config = dict(
    norm='rmsnorm',
    init_std_qkv=0.0408,
    init_std_o=0.0051,
    lr_head=0.00814,
    schedule='cos',
)
MLP neurons of a small language model. Each row is named by its layer, matrix (gate and up: input weights; down: output weights) and neuron, and shows model dimensions 16-111. Each number is 128 + 32 x the weight over its row's rms, rounded and kept within 0 to 255. A neuron's up and down rows have the sign that makes its largest values positive.
After each neuron's rows, "fires before" lists the tokens most often just after its 100 highest values on Wikipedia text that the model never trained on.

L13.gate153 [153 121 123  61 136  90  96 120 170 153 123 108 145 109 121 163 125 132 146 165 153 120 115 124 157 108 155 149 110 119 140 197 167 146  94  78 143 137 110 119 139 122 146 127 146  88 108 100 180 149 139  90 154 119  74 102  89 166 211 154 126 122 159 174 154 139 114 152 175 179  95  97 193  96  94 127 172 123 133 140 134 145 118 157 101  73 140  88 160  84 140 131 138 166 134  66]
L13.up153 [ 91 125  83 114 173 138  44 127 134 111 113 130 153  87 116 185 101 116 122 148 153 113 130 128 156 140 107 124 124 135  81 126 174 156 185 150 128 136 102 164 165 129 189 115 133 109 134 119  72  79 124 138 161 117 159 134 112 182 170  99 184  71 118  91 135 112 142 113 125 168 137  92 152  99  66 188  73 102 150 120 187 128 174 189 160 131 108  87 154 178 117 141 125  79  66 142]
L13.down153 [101  93 115 107 119 117 111 153 153 117 105 117 148 136 141 132 110 151 106 154 136 100  83 143 163 128 196 189  93 146 163 149 172 133 100 116 184 195 153  87 134 175 115 160 122 127 100 126 159 159 166 130 142 108 125  75 106 171 164 131 131 148 109 148 146 163  71  66 124 158  86 189  96  83  59 203 103 167 137  94 132 162 203 137 185 105 157 129 118 139 142 103  68 183 168  95]
fires before: " ", " a", "ing"

L9.gate50 [127 143 106 103 160 102 107 122 184 135 131 124 196 170 152  98 133 112  58 161 172 119 141 190 141 131 156  94 101 110 166 137 128  82 135  93 113 102  72 147 116 128 156  90  55 138 116 132 155 132  91 164 121 155 118 100  61 181 131 149 166 118 153 106  66 126 135 102  55 171 126 144 105 165  92 101 203  59 176  99 134 144 110 111  94 156  92 127 144  86 115 144 179 101  87 166]
L9.up50 [126  99 156  94 131  85 146  92 203 143 152  76  62 118 116 100 104 146  84 140 127 117 155 141 140  69 146 147 146 168 113 126 202 144 112 112 148 102 109 155 101 121 156 134 101 117 187 109 112 169  85 146 170  97 142 117 110 202 120  92  64 161 150 108  98 163 117 159 123 175 165  84 104 114 121 150 153  77 154 102 143 108  68 147 117 126 161 165 117 142 145  90 170 108  79  76]
L9.down50 [139 101 162 121 108  67 166 131 118 112 129 201  56 151 157 100 115 121 175 200 150 168 181 147 116 133  81  86 108 105 103  97 140 142  86 165 103 135 143 102 117 139 121 241 121 120  78  86 117 121 176 100  85 118 151 111 127 173 114 123  74 162  98  69 122 155 161 178  73 151 109  91 184 108 153 164 157 107  75 179 105 148 117  73 143 158 145 106 107 128 167 147  53  53 144  74]
fires before: ":", " |", "s", " of"

L10.gate24 [132  90 128 180 192  54 154 115  86  68 108 141 179 113 151  94 128  78  77 128 156 114 175 138 119  57 142 132 137 133 168 140 128 131 115 100 173 130 104 151  66 105 165  95 104 131  80 115 177 166  66 116 144  34 137 123 108 115 143 144 108 178 171 128  96 161 119 109 155 122 151 140  86 153  88  81 164 138 131  85 100 113 132 104 190 156  98 131 109 113 138 121 137  83 123  92]
L10.up24 [ 69 119  95 152 121 126 151  97 126 142 135 151 134 154  56  96 181  77  91 110  90 206 172 124 174 109 150 148 136 124 148 164 128  97 109 124 181 132 113  93  81 139 139  82 125 150  79 104 126 168 131  77 119  72 101 128  77 122 178 117 102 145 167 116 109 169 101 137  75 153 123 108 100 124 170 110 108 124 110  96  94 139  91 125 142 135  91 161 136 154 153 104 127  66 128 115]
L10.down24 [ 81 137 101 153 141 125 163 148 121 154  53 165 114 153 140  92 113 134 105 130 174 180 100 175 140 151 148 162 128  64  87 168 156 144 144 163  88 146 164 120  80  78 125 165 169 104 131 183  96 134 127 146 162 138 161 126 161 120 152 186 116 148 113 171 113 141 150 189 115 116 122  86 120 167 151 157 143 101 133  95 126 125 185 125 149  83 164 123 201 156 178 156 152  66  74 168]
fires before: "===", "==", "|", "le", "cle"

L9.gate53 [122 163  65 125 171 156 161 127 167 148 140 114 202 143 123 158  93 139 100 125 137 141 162 202 120 160 125 128 130 168 169  71  87 101 175 124 177 127 115 107 130 120 151 106  95 126 130 131 119 199 150 114 117 109 126 165 127 125 154 124 115 131 199 168  63 109 147 125 128 162 127  90  77 165  82 108  55 110 142 104 153 104 166  99 130 170 182 109  93 137 122 176 197 114  91 145]
L9.up53 [114 155 169 117 157 156  19 170 134 186 109 137 136 108 152 137 172 121 155 102 145 131 142 119 143 123 131 119 115 105  97 151 164 148 121 104 134 117 126 129 142 104 122 153  76 211 109 157 112 124  96 112 108  99 184  73 106 197  63  84 103  96 123  81 180 130  98 116 131 183 162 126 111 156  77 104 120  90 156 132 110 132 139 124  89 164 142 118 102 116 114  35 145 123 135  95]
L9.down53 [ 97 120  77 154  96 109 136 125 102  91 144 153  80 142 204 127  88 172 125 167 120 152 127 117 196 136  80  87 133 106 111 108 135 139 100 134  76 133  74 109 125 149 113  96 139 121  87  80 113 143 126 180 141  97 146 134  90 112 126 168  88 126 137 133 164 129 103 192 160 101 150  61 117 151 160 117 111 129 166 117 114 176 130 163 127 167 155 151 116 128 151 144 140 123 187 117]
fires before: " |", ":", " "

L9.gate391 [151 142  72  80 105 121 126 162  93  96 149  74 132 145 145 135 137 174  66 170 164 127 104 152 167 130 149 166 152 121 165  96 180  96 156 100 150  99 135 162  66 119 125 111  65 102 141 170 145 145 107 105 167  94  90 103 146 149 136 166 162 130 142 173 117 130 112 165 110 180 117 139 126 160  98  92 112 113 138  64 127  73 175 143 147 178 146 108 105 137 160 118 105  96  90 155]
L9.up391 [117  96 184 114 133 156  66  63 119 144 111  99 151 137 141 152  91 153 141 139 112 155 168 133 161 115 108 133 155  74  82 183 125 133 198 131 149 108 128 108  62 121 136 155 143 112 182 126 112  92 167 116 150  65 162 127 161 197 168  76 144 125 127 134 147 175 127 145 153 129 131 111  99 101 145  88  88 159 136 116  87 145 109 199 153 133 153  92 111 179 115  83 117 100 154 151]
L9.down391 [129 114 122 118  77 155 127  74 153 204 135 153 164 132 190 116 123 156 141 125 135 113 171 196 126 133 117 141  82  84  91 119 100 147 101 173 159 116 142  89  84 121 133 208 112 164 105  91 125 139 109 109 107  94  93 128  90 135 164 113 142 110 115  58 104 119 144 137 178 129  86 104 120 129 127 114 105  98 156 218 137 147 139 161 128 108 138  82 108 148 180  87  90 141 183 133]
fires before: " ", " Years", " |", "s", " the"

L3.gate492 [166 136 154 179 126 124 132 186 115 112 121 165 173 159 138 148 105 115 148 165  82 167 144 154 139 104  87 191 138 160  68 142 141 186 125 132 114 149 132 132 101 136 125 107 146  49 119 101 122  98 153 140 143 115  85 176 185 151 145 171 145  99 154 128 105 134 192 142 141 131 168 149 109 168  99  80 121 168 130  90 128 171 131  99  97 172 139 130 115 100 161 126  90 133 121 138]
L3.up492 [156 112 158 160 174 141 128 152 114 144 135 146 144  88 120 129 151 133 111 130  71 159 180 160 129 108 136 123 133 133 126 135  61 115 141 131 111 129 129  72 109 162 127 117 129 125 157 149 106  97 140 152 122 123  90 163 174 151 148 151 149 115 152 141 118  83 161 155 169 165 145 189 150 170 150 138  17 117  80  82 146 223 151 113 106 107  89  99 139  96  99 101 108 118 148 138]
L3.down492 [128 114 109  83 119 114 123 112 159 119 105 130  61 111 106 187 190 128 173 217 136 133 131 124 145 197 141 142 104 111 113 110 127 122 109 159 175  86 123  61  71 160 122 186 146  87 119 146 156 110 183 131 109 158 142  72 179 174 203 128 106 120 115  96 141 158 118 181 128 161 123 168 120 153  74 110 108 159 140  96 115 110 122 145 175 107 106 142 112 132 142 150  66 121 121 150]
fires before: " the", " a", " "

L9.gate271 [120 170 154 157 116  91  93 114 131 126 136 158 138 149 110 167 130 124 132 117 180 152  97 126  84 118 180 105 118 131 154 173 206 124 101  80  76 105 162 148 110  86 165  77 120 102 149  85 165 159 136  46 125 147 173 178 122 140 156 150 167 154 140  95 106 168 160 183 151 117 108 148 164 153  66 132 143 141 133  49 174 112 102 160 161 166 106 192 135 129 144  80 137 175  85 104]
L9.up271 [139 102 156  61  90 131 179  78  99  94 153 108 161 116 140 110 163 189 100 158 188 107 116 171 153  66  86 140 128  83  90 135 174 151 121  99 115 115 102 162 134 144 159 105 175  80 177 125 153  72 126 133 138 131  88 142 148 173 159  94 115 182 120 116 172  98 121 172 199 125 136 140  90 164 132 171  45 182  76 102 144 125  99 120  88 105 114 156 125 157 119 152 155 103 181 106]
L9.down271 [106 141 126 154 109 173 134 121 124 113 115 128 113 143 140 113  63 154 126 132 141 121  85 140 172 149 191 146 131 183 158 117  97 107 171 184 169 142 148 113 240 102 143 156 139 126 111 180 118 164 165 187 126 128 109  87 154 161 163  97 110 105  63  73 114 118  96 172 156 141 135  69  63 115 102 133  90 175 121  73  88 121  75 117 101 132 128 124  90 101 103 132 139 130 109  94]
fires before: " ", " $", " a", " to"

L7.gate396 [ 88 138 114  73 151  75  93 157 158 168 110 106 169 127 120 112 156 113 110 118 128 136  97 172 130 124 114 135 144 121 155 101 129 129 144  70  84  86 169 140 122 130 154 109 118 126 149 173 175 165 128 110 119  82 165  96 138 218 117 195 162  94 180 159 102 142 154 163 145 107 165  82 187 163  97 139 185 156 141 133 127  87  70  92 142 181 123 118 119 176 159 103 205 170 151 132]
L7.up396 [119 151 148  95 175 120 109 110 125  91  85 131 116 126  99 181  88 155 156 182 137  90 105  85 112 169  79 122 178  94  97 152 138 199 119 106 103 120 166 114 109 157 174 156 108 167 153 153 180 135 121 168 178 114 179 133 129 142 176  88 146 146 164 102 108 141 107 128 162 115 103 141 142  91 121  90 125 127  99 134  90  88 108 148 148 181 125 143 115 149 130  85 118 113 109 110]
L7.down396 [ 77 134 135 184 140  93 170 102 174 174 146 105 115  97 143 118 152 124 138 106 191  99 179  98 160 115  83 111 151 127 133 108 177  71 127 172  93 138 175 126 102 122 176 160  87 140 152  86 147  54  78 154 106 116 194 101 156 143 132 129 112 113 115 167  92 138 173 110  65 149 182 150 138 150  62 119 177 132 105  76 208 142 112 187 112  60 110 148 112  84  98 173 149 131 100 133]
fires before: " ", "==", " |", "s", "ing"

L13.gate11 [108 134  98 144  98 125 124 145 131 119 138 148 161 118 119 171 126 100 110 146 136  82  84 112  70 108 181 140 104 148 160 107 149 172 201 113 134 145 131 129 132 147 130 116  98 133 146 152 121 165 123 126 144 114 107 148 111  98 156  90  98 134 255 109  61 136 180 118  83 129 101  71 114 160 155 118 100 181 117 117  91 146 159  87 135 171 151 116 131 167 102 188 139 115 166 121]
L13.up11 [ 62  78 156 139 112 150 157  84 111 120 101 169 141 122  99 155  85  96 104 132 123 127 133 138  37 127 102 167 120 149  91 107 124 187 161 137 167 164 155 129  98  99  97 138 113 173 131 132  91 169 137  89 102 136 134 129 133 101 153 114 133 141 222  91  94 125 117 167 124 134 134  73  95 124 155 128 164 169 133 111 130 170 151  98 131 146 197  91  88 134 117 178  82  63 157 100]
L13.down11 [137 151 160 124 131 148 115 129 145 125 141 129 125 167 119 128 196  66 134  89 177 143 174 199 140 164 169 189 110 129  93 155 181  61  97 175 132 137  76 154 174  89 170 127  61 109 129 155  75 134 132 106 140 129 154 121 162 161 107 124 110 131 138 160 159 136 139 109 102 177 138 189 160 196  95 140 109 139 139 134 157  54 142  89 169  90 128 125 150  93 132 114 157 144 107 135]
fires before: "===", "==", " ===", " ==", " and"

L9.gate397 [181  88 168 134 107 151 107 124 129 154 131 130  83  78 140 144 114  90  91  83 130 148 184 107 113 147 127 152 116 101 108 131 148 157  93 113 134 142 136 113 128 132 109  87 108 116 113  88 133 102  79 108 135 131 167 128 106 127 150  86 147 101 154 115 130 166 127  82 126 146  82 109 109 130 159 148 140 105 143 129 147 143  88 117 139 113 160 115 126 140 167 118 106  74 106 164]
L9.up397 [128  95 125  94 121 129 156 157 166 142  42 187  93 114 156 184 105  55 128 169 111 160 175 125  94 116  93 116  89 106 117 133 128 178 133 121  88 112 157 100 112 114 146 113 220 130 120 114 123 109 101 115 151  88 125 175 155 185 153 148  98 118 110 142 144 110 124 113 174 151 148 131 132 158 145 114 104 143 149  68 133 124 144 109 153 151 193 138 100 162  98 112 169  80 202 151]
L9.down397 [122 137 108  98 116 164 109 114 123 153 158 149  80 156 213  86 156 102 152  79 117 110 134  90 135 142  92 228  97  81  62 128 152 160  98 215  91  97 141 119 112 101 208 113 168 148 122 121  88  91 154 107  93 111 134 141  99 181  88 115 136 137 170  97 135 160 189  95 101 112  96 143 179 136 118  65 104 177 100  95 119 110 115  65 152 138 140  80 146 145 140 141 127 113  96 176]
fires before: "==", " ==", " of", " on", "===", "s"